{"n_kv_head": 6, "norm_place": "pre", "init_std_o": 0.00856, "decay_shape": "linear", "seq_len": 512, "train_tokens": 407900000}
MLP neurons of a small language model. Each row is named by its layer, matrix (gate and up: input weights) and neuron, and shows model dimensions 128-255. Each number is 128 + 24 x the weight over its row's rms, rounded and kept within 0 to 255. Numbers have three digits each. A neuron's up and down rows have the sign that makes its largest values positive.
A block is one neuron, or neurons of one layer that tend to fire together. After each block is what it responds to, as a language model described it from the Wikipedia text at the highest values.

L7.gate109:131107143160159099131117132111137119132120151126176163112107157081179115131110105107136115133127150137124090128146124165119127103130134098101110151141139149106143168158159143149120119161110137104118091099165114091127145120179114184147127079152152133097095108136128104163127133084089100110127141076116124139148126122126117102139101135142181089118089166094153120116091144132137132154131
L7.up109:106155121150117114165125129117136096112135144168119106100085133113118125182097125137107147128118140149113144084127164146109161103131119171152096104100135143097120137144103140121099146139167119142159094131152116164107114145151124139100152124100154100161123085109115107136143098138144104082119163129125116122144112138148192174095117082097093128158110087110128176112130128161141116162141
L7.gate551:092126115188096124147116147100087139084126121136106121155128099125130125143139105145141164098108154110149109158150141129144132156124133130120135153092158145120108144130105153088143125122082141159167144118136050147116142144112202142151130133100140131137138151121133160159120091093107106128134144089122173141133097077121123124089134113114140107110095130088107144101124102101080169117146
L7.up551:091127112162122112111124117100117096091141130120141142138100137140134114157130156124122122105123098140140128104134116139177141157170097184124100138094103140142127139145091162126114147094128148142145170139086115115134088139178109127156158124128121129155144133133145131177114084160108114154107139144166118154133163121100116143122144115120149143116131118146125172089115140104125114163142
L7.gate576:121140160152120088151109092113146152136149119138105090136155102139129138151124125169091117139143127139122126107153121168116167108095117121113131130086092118138102106080152140103128131137117128161180192117133110142160127160138105094123124130131143165121160110175146139125101119131125129157114085139154121169155120120155116160102150134143140076109137135136121129150135151167141104138095
L7.up576:108106112163152132147085108120128147123123087113116129119112113120131093135100132147096153143155135108189136155130128116148152173079128125168135143140096103118125107143149121116107110111142106148176101088114118075114143183144117124134100173117171133116158138141111112197121152167124128160095148126140082114104101110129167177109142089132148142141131138122139144107091101145141151145136
L7.gate853:116106144134114107109152116104155109106113100170131178152144106120137169119112130121141082126140134110121132134126133125149169091099184137058131139107155119107073127133127150125106118094154151116156100075137099113141184147147172124096164128125179140134125078133103142111087109119113123130138127121116093104166102127155133149133168131073154109136121106122169148136136094145101157134137
L7.up853:137099118129129081134106173123093150130137149156168101166146139177133113105104111145078109094140089165134109136122133134130133139140152170124140119143110080128128135153132131100116113105135135114127144093148089140122171138162137164134111124077152131178126132135097106132150111108122114171120153091118147157104156105106115131168137152120145138117082123120129184117157099123120123116161
Responds to: Leading year digit

L2.gate437:082126199152148117159109117125091096143148102120142133116121116132101115136177145095095149121125112145114141086123139107140138117104100140123103086152148121113108120146087090116130107146159157127113101084099116091157147128151089107067130142157147099128159118111097095142166150105158094120091096140097083142095135143134130151147149108117169137099133128127117133122141150126130103118183
L2.up437:093122104116159126162129151106111093156135139122080110159115151105107131091083114142114162146071120086141106097134164143107148108117126132140150124174155140123088173130136080175136133131146139158107127119108125153102153145146155141110130102130179093134111156116083100133137132127137152123126155153088095155123141121119168093104122147134144128128092132150115130101107098113136145102142
Responds to: Over/under/as/than quantity words

L7.gate160:153105114174150104173125144146165086139099071111113190127104178100132154101100131124114117121088144097132138167133142099138122137103117146087156142125121107128135118165095121127145109119100118136160111134142128084140114102113134117145130148084113130140128169134111139106126094151145128102092117130090115108145109152169113115101106117106115144106118132183127135130131111111102125094098
L7.up160:108102167129150152163130091158103122163089081142094123104135125089141120143131110117148135106158160154152153149157168180150095139133129127154088125152168129107120119142142128120127163093145114110171145160119107142132136136146127118083160095109096126128140114135124095145137141167142129148109154092095134104122151139163120142142138146099131153143122083094156123095122123107174146129122
L7.gate161:094095107148134114108112106106122102117133115119120052111148131157157093116115139100125127151126120098119139088118135100095140166102107158100136134117141153108106131111107099145130133155114111169132137165105114104122110090104147148100138159124146110181124163168128168120162129121145100089107134082162137093104155105099117160165130130157158159087156122132100099134142129109117131137152
L7.up161:123132157142107172095095115138099156108091094136119161099114121154134098113100109175121148132123114148127095127124137107120119133119166115144109143149152170161086115111151110138127151144165147117126146112135167099152103106121151167130109134095170171151102106162118114168132150160134150134106122138133097185130132117135130168175126152168156099145113097123131162125147080132148123115149
L7.gate288:116137099157155158142089169090101099125145118128133083153137129110149189113159135124166099133096077097110110102077168119137126135101106161148140126120093096128126111092143121124156153081112143158165165091131135094135135183114146132154136135144166122136145147141094143155112122126131140123151142193156121114161113127126129129101108136133090126107139091109155109096148123104127115108144
L7.up288:075128126161168138144172092089088097099142172146152098114102120145161119140116134139119110143126142118138095104183152154130157145147117159137141124138076131111110086103170126129133134097116130088140153131110155099150119123135122102144139120130172144122120118137122142156139160143145143145144078096158096082099101142149158147131159133102122127109112151092116143137106127133128164151123
L7.gate592:098094119111139138151160124142129148138150125145135109143116140146170138130132176102154093103150141115142128120134116091100111124150151104082102146132154118108145139145129125112140149096174137109146125094127114113146128135100167113095118114139142125111146152089145128141134081107153124144137091159119106139146137141107115134095107131090111141132135131116155141149142121136114154099122
L7.up592:100069126108129170144128112081142108124140098130166125154132101132112140116123109095114118094105118153138134055114173171127090170113136130124128112123113087107119102123111128132127145142136109147118100139123123135133140119143118112153132176140126108093120154146157147175139143129119154153142142135145129141141164161141130121088159100122100089117131151108150061090125174140082128154155
Responds to: Approximate quantity modifiers

L3.gate36:101131115087142119123128125081152170129124156144103127084143134131108154135135173073071077126150147112114112131125122152127127162122094156105138151151093099092104107096125137126118153159125099099100132117117138098114111126096127131108159145151174160098155099142129129130079105126079133147097082159162142129180095120148133089161131113144143132133129132087183118164134106142093108118132
L3.up36:092140183109091151078116131089149157113111157118156142081144120126130151127113151136104101134122134105131142086120117154099117143119120176133098089174136114134140149103093123115170150120134117148143095161102115151108154156130123110138149111084106127109121119095131117169100119121112126117153138114165110108148142127123076184149092133092130116138150139089106115158178144130133123178107
L3.gate49:094110117122154158080102122125112126131096136115160142106108126142137140129122128100112160131100144135128133126115151145086152126089141154132153113105119128133137153130109159142164187114128133085168126132138152117120115178108112128150100168100149122136130119164089111099158153136094078122146132168088121110106121140133151108070135082135098113131153176127156090171180126157118119115152
L3.up49:167129102136087072125133163129124155122158175093157113116124141134113156117112114173128151123121147076146136168102120104090112140121175165117079137107115134101169132172144162125092124113108114144143122098078128136084113156142152129121133130102166134112131120152132157119132118192100139166135131120111144110138138145122091094120155146117069139136110152128097120123155132091077132142129
L3.gate135:126151132161152090152124137095159123156156120145123151101126119127132172085141117116140176111138123113096136121107100108098144071129100135115126110095137126101164132151169134133114121113086156088158094139099124156148137097167117141152112149160150147137132158115164116092134156133115083132095098111105128114124145107125149126105106155136130101145096132128096120120058123097107169143134
L3.up135:138128108123128116163116164127128135166092122143113077114082121145092168130113144139133118102063108105107144101170145121106144163146157104081112136082124098106112119117148118093126111133095149125129116079155116156096125130112128138116081127164158150141109127144161137103126142130122119118125117095111114098068110133114113161131118109178150129119107142124164127110129100110136131127126
L3.gate136:140128110145148098120156165101154146093110136108104162100172149116103156141152114123127115108135137137115102105103144125118113087101125139155120140087098158172146123137158127138171127134110076157122140156136143125124127136092087132160129130101143118140149094169108111120117135108109117074143137114156126146113148158158134116144148140161139136129146162129118149140116108106103151103077
L3.up136:101119070116131121177103138101151135188133129108129101114121106177097150138103067180074139110132118141134150155132108134131149109141139163139108089155117138111179157110172116111110106121148114144150074163118130093140119109146088145109109147086115136078100148073132102093111099111086100120145100135133155141097108115096166137083114129136145136138180170116162127113123116094118150090087
L3.gate158:110165092113163084156145155114151103138134084103126125172141166145150091159153164161153116135116129118138134112131182118120142136125183120147124117139127101136083120136150087141135110145129108190113165124123133147145140097130159143095187115122135085142137128154152106164148165087125104091136164144158103123150125121127126095114100127150136106157156137131077102121139145124116136140146
L3.up158:119093089117150179127122131128126142155140135108096089117128152138082137114098153202110143104113145135137104101068127157099125120129135158123144108120132151095144140139121124170092089115144120121153116133180141109149126152143099113106183124164193086125087139150143154095090155114144152136131118163115104121131148110123098104074131112136115084099106133113102083167162101122104124093085
L3.gate194:143155124163137147094137150123102114162089179151109136132127122124164142105112141105123113143108172142130107107126130136159159111113152123101147108110162141167172124136107117107086125144173159137172104133123141121131168178129113109147131136136166136135138108126172124076170143118124133119137101115118142132115147152133121109117136129107129143116113140096148106118110109127140149155186
L3.up194:126138157128116127150145095153166137136118141127111162122134117154154103141151123131123134115134140123152091119142118154118108123123084174105121106148121091110141161135115156153143156160126117093111130117120143122096092126135162109125127144182177112103111087110143117100131110159162115101115142079114114113119123110144154084133147130140105142149133103108072132128101115110135148107125
L3.gate225:103108110154155131166136143158119128163120110140118130096134096143162142118126141170087152112121109095175124132103123119116114142082168129172095108140139144119126156148117099166148157181127109132127171110120115142181155140125130153168091137095093099142149141127164131128132126125154112152141163081134100176092128159154160177121137123103116169079123106179126155080103121080092110117124
L3.up225:108133141149088125068129098126108120127116173136122174116120124086156139136115109140144113108101145158107115160148182170098150168137119104111096125131144133102102139140139120125152148068147131140120122127116122133167165131116098141155134124120106130120121132139132191121128103125130146123127152110150128127112179103104125133086165167138158156125103112109146166114174139160092141154122
L3.gate363:141133107110096130165130137108153142116102127094115112092115097143081105093079075103119142102137152164097118135075164132150131103169157137113091091134133159117131128167158120138144106135142113090105154123143137134131098112090102165135159097109128110126116135107088177092142133124107140140126134177103118142144127153090148107123090137170100091128162167132124119109087155123149113146140
L3.up363:106131165140154133113146139146117099100129133086143090120176160152131136085151099150141102110133106116175147142142077142176112128135151125088115099157115120133112092166111096089111104115152135151141077125147131173132120132088089127104129148144152115112122122099150125125120136142153087086112171107144176121156137106116118163134129125187096129103110089176081117133101133111120147218100
L3.gate497:132102110154117113113137132079101132109151145132144164099092140107156149135138152103117136129135165105128129094107131089098155109154135147131132129126176097098124119091098178093131121137134088138101149109144134115144175107110146130097129115143101152145138076127125123116104142164151121152141095136102126089105085146115116121175157097139130150081148119113133101112141038108104064139124
L3.up497:081099138084155097136099110099183105158124128148108134150124162147132113127101116098158102125120117119117140138114095141110109151152107144125076114080118122136126153152145180125120134151108121128094152136164109129108184114119176169133097153135142127171172092161119116153155116163117130159160158145150163160094133111160143164105137112091159122117081140133084122155125156118164124133157
L3.gate528:106170122140127160137139137132109127148125168123111165153084115101162105124159146096142125120127148127138131122162120092130149122159085126129161118092095148130100143164151099129103088150090089112151093090063110142143146117165143078175149142169138121096159101172120103135136125120141143116133141140141143131147156148122116110134089136171151092157131075105109079057117111160116173133103
L3.up528:138147130172127158085129156109133137129132151168163122111108178123152081134081107120154103139142114117128165178129123158154144166116138169092142133126105132101117090093153152142100154151096099147104156120113144179115146125128089158175124145127111148132108123092085154172131143130111090099158140108098177120132131124106105150127146142109108110104164098134150127104165129085096114101143
L3.gate634:074135151159149136115120164151147116133086120119125132045107110157100096119175119115135161111055125141136111129076155140140135133104105121152106131152098101158101170128119140159129108171136125082135119118092109086150116128132126128167151145080110137135175141165118149131154149111123165152130157144086139147116133183160133139123113113113138109121152160113103100115087100089120125108125
L3.up634:127091115125138146122101138115104133142150113129130146095153100163126128117136141070123185129115138087103130134113131134116148146124134153131075142099088120154145168151133106105109141168123164082131087096076146126153086159164128113126092169108126105143160132124139129125102095154140131132086097110137129102123116103127140149127142129143102107152094128100096156109136105094085141155144
L3.gate685:112131110130134087100141094153117118097126167170131179166113144146135161115138150129101142142149129135168097116124146103093144102086157132093145077087140125108123132131112108131108163131166087102160155121097141122126152100085123151158102113129079104131114129136129145115155118123141114139139126165145161156106142147150159135087122144184121138150175167163132141112105113081123168152122
L3.up685:123112153184116111108131130097135117077144166116135141174115139131118112125147114138094125088143135173157122108105127107126163124094130101141129143112137143128113106132139154140104095091135137129135113130148128130169154153112126143082136154135091095160116087164080130119125125131109104073175121122142148157145106179108095109121093095145121107121140129105144110170144103095137160107134
L3.gate687:117092111128142130151101113103158139097163103100123155096167138119133157142099142130108158188077116151126157148133119130135121144079132132135127110099098143094151083142142184089093140121121140130110146101127152086111164098114124113112113122120140131079181126191127121160140124115119115129081138119115065130167146136090166135123113166166131123129178110100109147132086125111087119142109
L3.up687:090137132135137111147164104166135104108150099105103113156110102172175125128148139163119109106115142105129112132161157137127140167126123118132137131112135160105160120136128128158144148129124158133112129102105118103126114174147140161155117121079140090103098143148140168148195098158114105106161129144118128107137102096146098130145140140123145096125135095151095124095154124155102121156159
L3.gate940:113098132146140177109160109086171164122128114122131162127111117148179098152145145142136173115127116090124142060132136134158120119125151137150129123108144104156160128134161120125098120092141106123121098103101156095153146095092101094148092118088146159153125142152140154164152156138112099125127105133137093167138142131130084114101111107134096092073166148141068164116098154126100107172124
L3.up940:093141150133122161168101098112113129158143132146122166121084100135104087112150097147098161131144118121193102138150156120112125178141111127109118104109127137129146122121128090135169109177147148142114123131084102127114114151110113155073096120133153141093159152165121126118136141120128109119131116148098151133129119133091129102126143117159160157114191127152077159113166101115129136109124
L3.gate970:128137142108125126087158151150134151157162093146150146094126158140125118098121103137107137118122074082135131146141152121161125173125073154128125132108137098112127092118114165123106145128142155121112114150109144091179127159088140177159112148083184180125182122141146159130161124135127108129167106121144082125128105147144131093085110132122135106097102149137118110141116126135115099133115
L3.up970:127092154136135115118116108114153173145092140123113085153142161131131106123115115108119157166133100156138116101126149149109127135143121152135123132111131104123111153100176108093108117107143073127112115113132108160097104139118102103116133131153149149135113141127157092122099131140110107136149114112110105157135128094129092142094128145170097140105168130150145142137183118103152147147130
L3.gate1013:083115153133148112122123113140136100138155139141159074150128112106102108125157166071113109145139141136118123148136118176105133133128106174089083148131144157117116146118132101104178171092159100129171076175117084141124111149139125152133104109101126090159084114138115116121102120155152114094090151117126124088108153124135139098101092130107081140139170108107132115128131117149110158137162
L3.up1013:108116130113107154140114142115135146141128149073133155130102130083122159153124118079132122144149163139115152136115106161114091117108116126104091130158123163105114119116092111131149143110110107075127126155150106127128172120113135117128144116146131107105125146095131117091158128173097125138117152170107099094150159145134152102077130126129111123145160107147168085133180106088065108115091
Responds to: Start of multi-digit numbers

L2.gate252:131132133093103180108093140158130130159108150124106102122130104157091104094159099109144125123143079090123137106120218170114122083127098113151171118120092110159157175100101155091167142105138139116133171098167129122105120086156140137120126122101118144105125109133085146116116088152142157162125133120151089148154135123099159154133089121142129132090133139137143134103102108079096161092106
L2.up252:139132141131126109123147151155162094100174108152137101120132144135104130124145152146117143143040111113107099120141147134138119155115120151117115146163084123103187162129115172127133107097123116136148105078100125130103139107147169135144130080113193145134139128121162169111124139156111146100151117094167123151130155113072132148098119120102161122130143124141100159115101109060128093111136
Responds to: Year digits opening sentences